Part of a small language model's weights: no biases in attention or MLP, tied embeddings.
MLP neurons of a small language model. Each row is named by its layer, matrix (gate and up: input weights; down: output weights) and neuron, and shows model dimensions 0-95. Each number is 128 + 24 x the weight over its row's rms, rounded and kept within 0 to 255. Numbers have three digits each. A neuron's up and down rows have the sign that makes its largest values positive.
After each neuron's rows, "fires on" lists the tokens most often at its 100 highest values on Wikipedia text that the model never trained on. A number after a token or word is its count.

L8.gate648:147095178073148136110137103141098137136093132139117138081104108083137125157123129141137135178135134140138105144136145151096122158137103104130164184155131143101143122122164156092148108130156130122135126142185091095134149157133141131104127127123155143137110151188115133111070120112147173112
L8.up648:105120160112128108137171113137104081174109124097156120138108176152133142108140153159136148139119101114145117121137125098131136167114119124116110098126151149091132123084102122113161119135189148126144199091134152130173109146094106117109131140115139085153112122164124097157157130135119104134
L8.down648:153131097131127115132131089107105158105114135123099125129103072127146127133144110077127094095127168133125131168121139131159150086102165126067110146141121123174188113144153125128137159114110109147141134144130098171066113117128150110140141129130103092173146130143106117121129133126138149123
fires on: "up" 44, "ff" 10, "v" 9, "m" 5

L8.gate532:143135139120121153096162114117118095145120115087165176106144157084109152121122137148142121143162155174118115141107118145106093166148145103104115146123119083151118123116121123109123140135142115097136141127167150112127123123098130132100134154099144113187126122131149089115087108143132153134
L8.up532:127109119147153112109100101098109090157114106091098135159127129128177143128150076133127133127128130132154085138125131090131115163128091131150112113100128103150125165073136121130123148145150143037115087141086151117109103120110131174086126129139130123129152158154153153144139115116152099145
L8.down532:121106157127147114135130136095119126148156099151121146107175117158108139121118160155102155159124117123126130133119144146121124092158102052165115090096135135110139160149142130139139090126073140122149109110158173129137114123128119139158172126130154134145088138100100061142092110098111111142
fires on: "ur" 45, "er" 18, "c" 7, "r" 6

L5.gate499:157085107163150138139123102101117082165129111139149159096118114088105135114176099140121116144085132127089103129157147114163118151095108138093167082131112096157125123116140103114151152120124136151165128126147121094101105174140154136176126125139124187132121129152120154114175155107107127104
L5.up499:130095116151140134139136116098101143133113120140128108150153140168129144101079117146153113148174133100132124130154146149128149140103131132162126121132128131150146143082173147143124130158132165090144142169133166157143124144102118151139116134103146131103102133140101113150147135112165092114
L5.down499:126124124101142141139158130159109100127193124110117110119130128137128133124098101107165131150158111146141131130159147098123123106108106169126151141117100134099178089137143116133165188121101133097110132133110145109163073147170108140127131167097106062167118143129101153112122129120110156109
fires on: "y" 24, "en" 20, "er" 13, "re" 7, "is" 6

L5.gate619:103123120079143116109122141112123185115065138158125122117128119135160123127114158112124111153124119101123118125099140157124123118154134118110118109130135165096129126080128144111121116136131135146163141124205170138184124161163116108147105168165150098110121167135093138135137111140130145094
L5.up619:111131135123128128134115081145096168124133110181115116162157138112113116199097143122103141117155147112081091121132105103147105119142111108132126079104130118131127122122159115133138101095131122142097108129109131140111148107107114171137112106112114106086138165118101153117138108104122080088
L5.down619:137119120157125086154145102124112104136160103151114183130092116099110093154177137113142118130135136145136157115153125109126123113118098114125146119108156151155135145122086182149082138140163124133136141114113130148150139136075131142119153152115128099121124142122141161138120151182151122109
fires on: "re" 59, "er" 9, "ich" 8, "r" 5, "orn" 4

L5.gate341:117157081080125125128163115160133172179178109136097127142103110138151136161066155137160132117118150159102133139087127194082092083146142111165136134092103135149122109095152154169125165146145160083088123132086123125104129106113123149126136095112156092058106082150115153133076161165116132144
L5.up341:112158112090138146130151114161085174145172110118107125104152123141131139095103159153145155091146177138138123132067113134102120090140101117165099107110086159119132124073129133137166135125114143087100098127098133135097149102089115123112128106093171141090151102140177133130110156143120158133
L5.down341:122103132140119137126131117144155114120114142113144111133127126090097142126109174151155126112117147142082143125116123100132107119053129147122166139071148122130139157154096157116114192152120154116164099143145125136138107108116108183150120128102122136100156134132079164140129133177087108093
fires on: " at" 27, "'s" 20, " on" 5, " a" 5

L4.gate541:155167109189127106139117142131095164102109108106140141125172160090128108144093151139085120159118137083090167128142104107171139092091127143128155118152099122133165121101142156167142138132096098149086131131085143120169130123107111050100129161111101165148128163124144106148133133160148142115
L4.up541:144164149148153140156164128173128135137142143162150089129160134122118150111105156116162128133134117110131203124136136141113119102132105130154089105116110137136135110122106117076103102102139121127087090131119161138155142122112126095122139151126139124165083145098154113150111169153123146124
L4.down541:132130143118144090145126128146155135152120137128134128154150107086153118120152112086147126140113103080123175121106139101104117150151138114114101121084080110142138124136123120133108149106129097140080172124117122146186127134132161124130134151124093153115114182139121116126119171149132112154
fires on: "ons" 19, " |" 15, "," 12, "vel" 11, ";" 8

L5.gate251:105103131156133145145115158127140148116117131138140090148145124146137167100124158115129151153125147101128157123120143145125133147126119118146107118128138145133110082117078153127130165140149105133100146073133133117194129098124115096136134119128105130136141152116108136134133120102141152135
L5.up251:126141088135094126133124144130117149124093118138166074121146127136155155123071107103165149118142150155135112112134135124108119145134145117157095089112124095139142099083122165118125169091137138118107128098123142106165117119142128110126109154145089117102169173130092115185173151144147111132
L5.down251:155136136111120157140114130119129122117158118137098137164141137112148151101164133126051185138124098112128162126095134133147132175089112130088110146085146135118089128115148120148106092108140120104127149126166130113169147171103133133191120119118149146140083142123127125111107117100121086127
fires on: " of" 39, " the" 24, "ass" 10, "us" 4, ":" 4

L6.gate281:100126120107110108117129162124157136168116141165084160124137084110156123138121145111124098123128099116121192142117129165132129136130134134169130146126104133118141156074053119135067126105128102184096138117127149150099140109105133130110126113140116107156110105150113116131094139127172116163
L6.up281:137078139146138130149094152126157085173105111167127116126112132143125117129143166125126102129067096078154124139151131128158141162132128089145122110121096086101120140090155107098090148090133099151107130152139127160105129088107129132091104153143087122154106105121112123170135178145132123156
L6.down281:122086141164122138125122125131114098128117133121130140128152108156126084090133174113145115089187170162141141120092129164136113090121129111118118164157157139149159140146087095115118124145117117151160132150095083157148156154120144142121124144105123123143132100128137061131113126129122128119
fires on: "am" 17, "all" 16, "outh" 15, "t" 12, "ing" 8, "ial" 4

L6.gate373:120160109105169157123110106072066142110081105139156144123106119120120102167146095188143085080101132158142114141150109126140087148215117149107110134144120130119106137103131093122132144100146148089124138124154114091123124123130124150077135099148161103152113112148121152175148147168147158144
L6.up373:097179133111119159129150148114107090114121142096105089081128146119123126152126107148115105110125181098116103126131103116156126143109152139128109110133154172086130117139149139166082129138104188096125101142116146100166076122144108170131108096141129116102139135127130124124122111136106133122
L6.down373:104134112168122154128112127137089166123139114175126127118173140145124148184069130135105098127093121116116111143150129157161118110118133136130136161144131112147105107098130178113138149144099149130107082101129151118118134148127159158161111109108154103119168112118134066122093152188142110125
fires on: "ic" 36, "el" 13, "en" 8, "ion" 6, "n" 6, "les" 4

L4.gate398:108114138098157131124123142117083189114130140140156187136073107146146127140149113135056135157141121127108102123135143126111106130152106124138089173137127188135133147139133130140141149156131120167121111120113136124138128113135127159147152089142096108156160125122126118161124100122187113097
L4.up398:110121124084112113127109142110139105133072150119113125134095124089172117164185131106087143125119166186133076124101125145121093151152122114106097156126133168132078148118143129152120162142145131107113161130110121104108132116112137170136120112159084075075142157184137112118149102153090101113
L4.down398:108119106158148131140146139131123124136101134127108134140135132119155160120204085113110124156064115116126135118143136137137121163100148133145128090115118101147111158136089152116091109126119096143151111176129127168195148127070131087167122120132131140090110134077146121122102155110108076165
fires on: "i" 36, "e" 17, " of" 6, " s" 6, "-" 6, "is" 5

L6.gate557:085125115135138110169127142116115114104134131109165120117111166117122126134113143095092112139070110113151179157146093131107119125138092145137147109121136158144149113136132126145156160057123168140133137139074134133162113085163138100147145149171107118142136098141157140128153148145152148142
L6.up557:106075154159130128142110080133145128084134154105125146164129128135177125071150123140134136155170136200135157131095148084143144104127122097141127125099199132130125144133124134130080155155131171107116103150124103152116156129172106144148124146113131103106130134182137077147137150152128133126
L6.down557:123105127107119158138124105107197144074134118159151163142093141152100152154107147134105134141168110107144140143114145133101140162162132131083098110141140113119134118142107095156146133138188118117100129122111181146114157118130132120142123143090134159131113130158118110178098129128105040117
fires on: "ess" 25, "our" 22, "ition" 11, "ign" 9, "ack" 5, "ist" 5

L8.gate187:128092116157136128174126140109130121106116113135123142141090094146146117140112145164141149115112117136123139164107170167127108130149072129100091054144127124178156155099119082090124180137096154148141099151130148148128132126145110080110082115121114102087127160123105105110120161103148131130
L8.up187:118129086178156132133138129113132171135155115116128163120153111112125109145153147108141120144119128119128149126132158157138110121130176152111147085141127100107121096131133091103138102111092148118162122171114159104153077117143123127154076134120098132140125089130122095060108136138139143134
L8.down187:122104160164133134116149148128123135136108099142106092162124101125151098162097133140134134143129144126133148154155105139134162124092136069133129100161141068107140125126106112130072177166134088108098092141146120115099142141097137080131156154144077111146143096117119175116153119137096161144
fires on: "y" 35, " te" 17, "ear" 14, " work" 13

L5.gate505:171161123151133133131139178142142117111104121082122142122112183155122105126128087129122131122118110090124135130164129166150126106113114154112135148172108123150124049129181116142118142121117109143164124163145123144120137182077080111131120108151090148163133148108135130119111071146145124141
L5.up505:139119141125140132143108124145124162157119141125147110135055126171082113142094171140200133110130097123153133121123113134108138108125100095137120133122133134102160108085099131109163165067149117117107152118104150133182153154113111126112125158127129105117105138137130149127095135129096133113
L5.down505:150132139149139132088097112129125105105151115115141122114135125096128097142160112144164128099136130138138139122153125091137119148158128127141148130166061096139129116087162151187165126104131129145126129148124152162105132134124132116093155134100105157127156137146147149124125152125156144141
fires on: " and" 74, "," 20, " or" 4

L8.gate594:166132130150124119135132120112144127121123129135133110108127127114129142145154109130142142143145093085124135157160129172137123088146049148179163121127088080107102127122146153113100128155113126114170100156103129123157094110107089173172119105133119124134132113162119124122132118145144109169
L8.up594:082163144142166130110175143146109103131128149125138125119112146094147099160128091111167150128147112097124155120138142117070142137131127156130108109108103129104158067154148127134136127126132112126143095108110140108136114120136171126099123134106136111161081156129143160139139074155102142107
L8.down594:145131098138137124142092106103102119111109124135104133136140106104146097192153125080155184147097132087114099170115108126117159139144097106129098101113100130121146080176114160155143130141144103134135107107102078143129124113138137120117164123116170147144163147114168153147116145131114107112
fires on: " s" 80, "0" 6, " k" 4

L4.gate545:094159166126135105120138143128151164133095131133098113124127115157148139128067078123090126066126150151095126134098156125127129094118117108155116140121102137074090110116104147116107137114105132116091125142103159080130144131074115146124139124120115139134089103120112121095129074157162127112
L4.up545:144128070141121139158139129135135103156168154084119152159132138134107110170131117093113149142125098146124191135122113122119119121104167092169126136116146145108108166122132125124159133180099159127135144119132125089133141119084121121115144098090104123094092120116105127142127122130125135134
L4.down545:134123126154156110115141115142193142146170112106132145149129153114102154133096119124120124110159137152140154120051125109163147141063133120173187169131112154141121170116136147137128164139141120166154164115131135107121136113129095116150093113120161123131125136133101140130144152102145122150
fires on: " a" 22, " the" 15, "'s" 15, "ap" 14, " their" 10, " =\n\n" 7

L6.gate70:132154102123131108137146119104124142099138129108097081111179152100143120043157150152145109120131163087078155144165147104140075129095151167146123094139125091116154116131153150155151143130143112175141103187110137117114112161115109106130141111112114127138103120069120150098155092112117122132
L6.up70:125136164133150185136136107149109124183147115112149144102167123086108134125143141129105091143130095128115140131142159124121111168148120149144187142135118101124115087131096146080136128109127105153165155158095151100104115101131187060110154139093131110127076097133157149113181125131098130172
L6.down70:161131091191160110139160126143124105137129161136101115156141156166124149144154158164131116132093128119102124111112137113128107068134135139100119146096104133149154111126182137087145138122118129113159102131144102107162118159083126097095128146149160139122115133141113100098105130119174138135
fires on: " p" 57, "a" 22, "ort" 11

L4.gate9:117142102105128120133126116082154124153061154123112134106074145100152123140104091114160110153161110132137111123112116171098125108131113129109126125106116134139116117080118156130129128115151121139106113095159153138124106141156149183108140144107116139078177134153149106136094139049142137165
L4.up9:139142141097129115128144135098114167146116138164087084138166145111110144113094113137122105124113104130139135126115101136088111134132101138152091132165124118127115133109090142096114113122183074149108102089129150130092119130116136142089110148137118134147137106117168135168104153125113152161
L4.down9:135124144129120108143140158105119214112149140080086147120178158143107127130118102087106114157140138089120098132160140136112110143125153086122135145137106079071167144110141123151094113126090126137132097128142114144111125140124124132165136098148149147112137091123121119116137133125178092115
fires on: " as" 31, "ing" 29, " re" 19, "ort" 8

L4.gate87:115092157114122153126149148114119134161119130129090167137138142134072139101129100072146094133145117117145162141163133146084117118142115132151128133127115118131156139111141130150141103143118109112101145145162142146120125143138094156120083141127121125125100129147132082115100124131158118164
L4.up87:106142124135123153166135148159138151140161144186103105085125121140173116121164093113104167141123164185149090113109107160130137159133093134117081125124102061102132129132081090069101127091142101138137081155135159115117122103125111138125145137149164125108114114124163125122137131107058082106
L4.down87:133120156084123093138125147108132127108136118116153146104160125179148126153168133122134128134152120124177130131149124119105123140106090119087120116133095077077096129122132140094087071104174095093171097127152144139091135126128134143173113099147169131119120133129102171162147130130160138114
fires on: " as" 42, " app" 11, " re" 11, " by" 9, " off" 7, " I" 6

L8.gate12:105111151135127147110110137141135133160106121137120168107101148150081107183107146130136108133118117101147135180140130160085134144147125131113134119119141185114084151174114113154181157092132141127121127138161141125107134123155089131089101165148137118111161135155122112130099184113147126172
L8.up12:071113139099153130132120122106104114153100096136103139130153141126153116150106148148088141118146081135142135143137133138111123125103104142147108208149155094098120127106141130122139200129142146086099150129126142128106101118156112130121183126155137140174146153125161119133161176117153141109
L8.down12:139122138141118136089157172089174137152107131159108173103112137159110142136154136102125147112129120163133135146122152138130101159166134136114105072146126133128092124102125106120144085136131157151147105132097092108134163117122125095116105159102100118137101132144151133100139124108120144147
fires on: " re" 35, "ter" 23, "er" 14, "-" 8, "x" 8

L8.gate609:125152144097140115128131132083149134108091121154108143106166182161108138139163134142105120140134106136114114157127099149144115181135117149131073140112132122137082124115122175138148114144092122140132132130149209101112086119130188143151140118159096140128167143148175132113117124146123109162
L8.up609:089118142105160144130147092143132089081115125122145099148142167156151173143164113164144134119157177126155117130089120110164127116138116071127104139106142162141164117105058146122155101115121148110124131098121179102147158143143137147078092111185143113105135154140149111113105123142119104130
L8.down609:119156152142099091112123150131130134149135109133148146146125110099076145138096150070120132143115102164129147131152126114106147100120156108121116104161116100140118160165159085104110140138134133102109114095165106149094103102077134113167122133097115176127115130107125108176134145114146121128
fires on: "er" 45, "c" 16, "ic" 5, "s" 5, "ter" 4, "m" 4

L6.gate217:126106137157142115144159135121145094118124141176098142108120119128137134167133128168074117126094151120151156117109117123094096140145139094166101121136094140169132119142114171105179134183101152119134141067106128168121147162126146145136103121087145134121071114109120129085151102114126136143
L6.up217:171139118159127141121127101105135129168097118165118105169111119135102144171118122110139124132124126096101132129128111068111095133134155104142134132171095151145137095077150172161120134138147127125124153092110113146110118122099106150112172103103103123098144148143118122111190139116154175162
L6.down217:137125191160107132160102141141097104127145143111115105146106101142151090105152127151096111085133129172089118124127134122164120121119170112106156154107166074104135144136052144117131104123126140148117156104111099115143119107116126137158154110135119096141124111130146105161151128115100104100
fires on: "il" 25, "el" 14, "an" 10, "man" 6, "ber" 6

L4.gate559:179123107151133110126156117137092111133130129111137149112181132156115159123098150148155106173105093091111168133137126146132139100119109132093120128091104102112158065075132149132172129109128123164157116123144143127139102073099113117123142192133126112143153154166127116138121149111101128100
L4.up559:100120164147103137127149191165128163109129109105122130123107156141181103115145118108113136152106140127073128140127093170127153089096127128116093163105092182107079114108171094142140132148120111124098126143119138150138144154075123116161089138097115165114109112109110121126091152173075122130
L4.down559:143113122150128120119110105144168116122169132137125115143142110126122082097129141100099127129118136099113106129126131131149115127105112110098135097101105106094074140142148105158174157095141098119144105146114131170119098148069150160144099150117111119166131163137144121132112145121132090127
fires on: "," 45, " |" 15, "ity" 9, " but" 5, " and" 5, "ound" 5

L4.gate300:102103101110112112131132143179178099146158132144150118149173118104108158112116104151112124109130124092103167116080134118106086135140095117123101095139109162093139129148160111087140134144168116140127092157123133122126106147145143155133127177139161078088147077128164124090122143130169097118
L4.up300:116117137097138123131128122154138138150137144165145134091153104150108132106127150093126131104117096062119184138143110126131130095127111139179112077147149121130134126122124124135129135128144142161112114139103121094109126118097125146131142090132122118131121134139159130146158116107153122137
L4.down300:151122128107104133122102119154150097143152118120192121142143087167148105126146157147150149121145100147158091119120150111138139118129099103120155134142104120135122102140090138148100081161113144163159153116120130176160114048111154158093138139140117148143145160141155161135083107112094119134
fires on: "et" 79, "ilm" 15, "ound" 4

L8.gate438:128141153087133163123129142135152102125117172122120139099085161188071138100124120167141157083159153114178110114087149172142106129155096135105097118128174125110116163094138163101147136142126077067131122113160135091144129091152113139154107105161159108156112132149141171115115143109106097136
L8.up438:089125117114185160129137119135132137126113130131092157117109142170110115141163106175114124110148132096106125135127148118128111108137120096139156161117171167092100121107142153109132146150116107085129164135162114101173149123138094163106075128127129094096157117180132162150163110144133089141
L8.down438:161130088159117137127089103094095140085166139113102116130119099062145191129154147122115146138109154164138111148153138127153140131104116117121128132146117152140143122144104080094160147111096119116144161144164126134139117192112123163111114121129127125070139139138108109135140132130099149100
fires on: " l" 30, "z" 16, "et" 13, "os" 12, "v" 9, "m" 8

L6.gate482:149123094153155152147135160138155094113132125114149131111122123103153104105175092143149101093141089126163076133113109125186115122118129106142100118100113137120113116109103153103132159115092115085148082096125114077160107140096102143164128108148132142102153121143076139158109072108117155129
L6.up482:113120110119153147118123177178088121120158118167137153095119117172119137135127135091100127134127124132128091140118150156151141162147133089101104137139132105117136130111171124103110164135174119101168151155172138151111134092130152130101142131131140129152118150157124108135086124127140164114
L6.down482:113143144113093135118113119149100112131127110089121170135175133129165116143132126129111122131082112125153114139109096112110146149146156101084129124095127127128134132087135135114075068145096143107094083120140139136109118133176130119130112122116124120147156146091142118105151086153156124098
fires on: "all" 47, "en" 13, "ill" 11, "wn" 5, "land" 5

L6.gate444:161133172117130121127103110107111189104141143128091151135167106161124169084111143146178141149114135146130158131133154096098138155145107132183117121129157141100150131076096185169161098093146098121103113098087158139135158177103126136163141125116150103130139115097113130139141127148096159115
L6.up444:146161159141138103078129105137153139125100131104141161135146129114146121171185141127147166145102118176134151122139131122145119125136136146151125107162126131127161128107101153102166068088107121147153129063164118078090134138126140101126164110128107093191125151107152149130128117109123161145
L6.down444:167108137144149140160144069132116117133132152147140095112128141134120166109144124102172133129132107106125173116149144142141125135097089094077111158110112108149118144143122159116145136082136150126157157102139157161108172096146159115155149100118142145112143136131127095092164112104100095149
fires on: "er" 32, "ad" 11, "or" 10, "a" 8, "y" 8, "ir" 7

L4.gate376:134116179100136145138134114137136137137101125110123143129132106122093125099114108147174108170155117097149197116143139159118131108138098126135094100114126130130164094073115147122176154096163073175094135109200135111108096166130113085163118136108091139141160136171189153147080176096152139136
L4.up376:148152161092130128137116105097069089099142138144160160135128118155112169098132131119129092172143119124149125126128126156122117169132116118104132096148100100133103128118131097136126143120152136174126147107185142140092123104149180105144152141174161132147143115141140090145088119122132143133
L4.down376:132145127132123121102089115124141137136150116057123168123130144136141157143099154124146097109135088168129107129108129131126136133122111098150097162156153148097179116094106111145099065158130128125128101114135120115134156122153089152134142165163143148134140087115146119129151147132172123150
fires on: " as" 23, "res" 22, " re" 6, " com" 6, "re" 6

L4.gate241:110128153133158047125116132147094159130069123142176126118137120161086166093136162124137111124123071160166119119146155185121137135151093056112126080159123118143149112088118135135122136071140092121112110125172147169139238136125121117113125145150151125142136153101118081153096142142122160135
L4.up241:071128184154120077103121116164079151137142119140151104106097129165063166104142134123144129150120116109127077134164120141146129144135124093041116106141139103135119189102134107105119130103150125111116151133128130173167177118173130145137141123128152131086111135121117088132131112147104082101
L4.down241:143112102148107168143171122085101107137134136145072159137147147119132124172096144127151141109076171131096131119098126097118101135121143204145183186089155123109111137159142151151143129166119165158137122134093117102093020119111132127134130112115116159125129117105159185135132087129131129146
fires on: "1" 30, "-" 14, "re" 13, "h" 11, "r" 5

L5.gate408:141104090183134119131132132144112153099105137150148120124111144115124120084113128085172097141112141113112161123122161123094137099118094118144122135150109144137150086072109148138145160081143132126153140120112141146146155175130104096114140174116114149154097120132111116137131170119150132147
L5.up408:105075140165138148130139138144152096117143134129171117085140142137113096129139100166144152155122112098125152120115110119149113103102094159125108119093102141126138083125128116091131136146144086110143108144148139123191130129097129133132124125163094150109081160109147174112123153142116124135
L5.down408:134116129130117106129083082106156088111115129114151119123137154124128055112132124158165109122128155137130120132090117111102129127163147118148128117102084106099106148131125154153136128124120149124166154146140124113131128099077143123113134103138078173141139196124115166111103147123185133126
fires on: "," 98

L8.gate79:146156088137157148132128149129147099138121121103064158150084122061098153134145146157098105124154129105121130182095125158129159117136124173123167110163137135106115105122115151081129115139112132127117136102129146106167102101115095103092143111155130074129104117160080142075109060146119131139
L8.up79:129149137139152114141121123144108135117119095105145144145165146083063148140122154119110147105113091144153154127163174110086125146112144142121156122142100116147095142157147106164148127145063106155131177152136121139161139110111136105165153103088169104123111128130159121109127106141110145117
L8.down79:134123118100139109109170117107183134131127195135131106106142157109146180105126120136099096121128124093141102138112128125144112088106141143156098127122115093158079147133144137115129130113142111099150127138131124124153106136104157139112110116155124151141157110118115147115112083119131118160
fires on: "i" 18, "a" 14, "ers" 9, "." 8, "e" 7

L6.gate163:138147155161145147134145157124124131138081104120128169100118148144059113128132113131170123132120076089133087145124134143163115129121102123127106156129125097148141137093106099068138144109141130122132107117128127138159122125122144139106120129176135110128114158134098115147098091183126187099
L6.up163:151149142112149117122117144146151122136104136145118133137148148131123116141148084147155122143161120076133100139119117138156135144136191114152111116149078138127118146101131139154144158161115143134151144126141129156171118084088124155136141121133162144110151112156153098126084175092144137113
L6.down163:129134124125135118160106124133090083126129128062117163155145139129094152168115110122158153128166126181156090130111120131103143141110106099115157140109141128147154103101151105115130148158125137124115175131117100172108107121126073160120124128136085147113131128114132125143119138108154117120
fires on: "en" 29, "ill" 15, "ell" 14, "8" 8, "in" 8, ")" 6

L8.gate130:135100128118097114128168114063143139117100118099123130153145141079134083159175089171132077153134128115108120138114130141127166166127115124127106124160125112135142123155138077128123124100127186118179086146119138125094136152167127106173102123108118157162099127117137092103131163119124107126
L8.up130:084126105122124171167143147153110126098155146169148129130131118135143135107126126156154177133183141136169115133129145125152122102137092108119114119103113089109138133112133128141143101139108141084108204159123071131149112139159119128090119137132116145111133104147157103121147111163159103069
L8.down130:129135140155112148154157120120072142162144092095136154113127180096131105131148158125152138133091117124125088121143139146088087136150110141158130115153130129129124150131113162157121140124122107159155173137126137148129123111132149175117179139108130123147148149088134151135122096120123129124
fires on: "–" 30, "y" 15, "c" 10, "f" 7, "er" 6, "ent" 6

L6.gate119:168163120097148110108133115098097161115106104134142125125181165087140138137154145129143111120132139106108139136164124113109148109135152145158121109110147135112116129122118079098087116120122170136145112163134140127095117124124119139149122137112154116155070107116150178127067186142112114124
L6.up119:118146117135129155126133119099095154134161119075139120102130125111115112130150144104112109180107090180105140136159154144108130145135129154118151105167139128099173096057110093097121153100124115132118136113080124129065136152166111123136118134118144141171061113133138164147145159141115120073
L6.down119:107148083156140049141148120138136081112135132152121107177157113145113126140107113119126148153098073167131109123164108143144147125103190095118133140102120110119115147128105097137123099190123140131112135141129126141097122134125167155125135139120148117145107138123106097133132125102132151125
fires on: "ers" 18, "er" 18, "ost" 14, " per" 5, "a" 5, "ar" 5

L8.gate491:165112112105147149074112127135139130148126162091150147123119148057102101177107108153163119107127126128128149155135104133104110161150095102143142116137076136096115105108081138076149123158121097123118158150144162122150143138126122131119129116124125117159089118168121085087103093096110108170
L8.up491:110102146165156147132120116089098108133128098135139115119135159126134089142101145123122133125129080122150119132121125153140124121103115089096087134126103090108140087076115142129138112119154120095148141114090099128138147111137160124095164117135144163121148135105153114143148087081092096170
L8.down491:127095105115152135080104144129134130122141153106126071142143100123137140145121168135117100133143128198117164126091108146112166129103122127122125113136171182110145088128131149170095077140185150102167127130088141159107143131102124152100138125147137131132158101119120142112115112110107109116
fires on: "." 69, "c" 16, "ill" 9, "," 4

L6.gate695:132142122122118133134135125091089126171135130098084149103177136155122133150111134101130120148090119093190140148126142155121115136124156145143112143142119126171146076108070134121114127108157111104134113136121117140098096136113148121166181131089150132146071114129102134073121130103109106133
L6.up695:133140078098145111129118144109100132142151108112086144110159140070159126145130124123115169183114123149100182130117133123121096144130088125153136162119159157136131125085098144114121144112134134158134170103149147099131126145129157094162118134125167130155084075139091158109137141111077144145
L6.down695:147136098122132113141166159155121173126172121152115103124127122124139174085084097124124091108139120132147122116090121133112135142169113119102125108081127132104137150132122109082122120121119181116134123114163130133140132127119136124156112119122113117112104148129128111125132065116141105154
fires on: "." 33, "-" 15, "or" 8, "°" 7, "5" 6

L5.gate237:149117166151114141139115165125154082122105135108162115163101133166111147090124123132162130132155087128145131118151142110155086150127098121116122096121133108147120097094173112107155150128148130112131120163189141126108118161141099133118110132144089171102146144146111157161099124126120097102
L5.up237:112102133117125114102125150107130101128167134148159127115149108134131125127129156150071130143134180170077191129143159124166094082128126150137138114110148142138127121095117154115098136103132128103174136141140128152123109117079179109084086129125108111107093121095126119108118142142125074141
L5.down237:141090103108126148121096115140103144129119131164107070109145144176128095149104143138128136121166118103117146113149153138134107147094142118122100115182117151138138109110135154105111197181174089184104108125132128105145144091103107125104121124111128122133101191130136109119132104136109139117
fires on: " play" 22, "inal" 17, " te" 16, " first" 8, "ilm" 7, "y" 5

L6.gate319:147144127145154154106116126141159142116151137159113164080127144144138131106159093165117138106115119075137175135137166125139138144139098150137116099112080128170140145134160142116136117118130098161133126113158143124130108118108105133183172131126135153141132123126121159111132071150118137131
L6.up319:125101123145123144108126116142108089148161130145142149141137123122137136135111116115081112150130110156118185138135149127095150127168127131140151133116131075123099099108130128168140125157115157157098162094106139129119096132141161097134111139100134161129086128142117145095176137134147127119
L6.down319:129101124136113114135101158129063092115130118113143127138150159119119106123158152186120106124070138128156117133092124136116131091101135121125100088125158125121097161117135125139146141106166112089096100116116091158132152140108136094101129124159119143143137149177147103143174144105115165150
fires on: "and" 18, "In" 12, "F" 9, "ab" 9, "C" 8, "un" 7

L5.gate687:190143138085112123123124154095132150121137154104125151108154121096137078159106091140163164141112149118180099138149089156139106129118153138147177147112130128130087146097089162118099129128159148100111128106152129098109177130089132160157129110154122131128127163185153144120091083105119140126
L5.up687:159131180098124143137105146115129115139114150132148133129152101127175112169099123158091124134119144117119126133128091114132147174119129135113174100162170091131109147091111133124119133128137106140158099133151126129108138094117133101152127077174115108146177149112139135131129118131114120149
L5.down687:119152135120128141140144098107138110139148123138135081113113126104192170113087147120124118119116193144155169127149120120104118154133106121098136116079099137136133133144150128112113083149130134110151138154123117117099135095134129148137138158157113092078149106154126105131124064107132105116
fires on: "." 45, "," 15, " |" 7

L8.gate468:140156102163143141140157088129131086160146094107132101126158150090123152097176119167129168123139145115129132153144161101108094107110138159116169129150096116156162115096169148099157121154091143127109113101103167114117102134125109131144153160140143125144087094150147135108169129125110100110
L8.up468:149115149149138144131138117136141111138141148120159142144108152137125147091148150166144121113125143091116093095126141104126116100090086125153142134083101136196164102120134124166113103172090142131122135120124117134092135112113141127115149124112148143151122142115148092164132122158117129136
L8.down468:108162107138141171144108113145124142145153148158120123120147136127145131118148103114100142137101082122098135158161111143115102119146139143108133129141133129174135122126164135142144113119116134097162109135133129117076149109104143105123119115130141129133131109141159099189143098149124116117
fires on: " p" 85, " m" 7, " P" 4

L6.gate544:121135155118121167091159098154149132136083103114142154138159163078126133126125130137166138132116140154111144145136145106103157144129138095125133133116113120136123155125101123136149139091170112115127118083124154110128134135126168111130118150083107084152104113136147152132141137141089113128
L6.up544:086129119137153130152119086100157110096115155169116147120090134115138100159163123117124134112104173182111126152155144123097127134155122106140158144085116144119175153155099161142122122113133143120170132113088148083115138127082087121147127081137130146143121144144138128133110127116133123135
L6.down544:119145105159140083126167125130155086094130135123173121123140156114089095082130115119114132105118121121151171136149165148114114095118112115073121149142085121138132134117130138117118155136061128164151147135125109118117111176141068127160127169130157159104166155137129107070119124151137140120
fires on: "c" 31, " " 18, "ore" 9, "er" 7, " c" 4, "ad" 4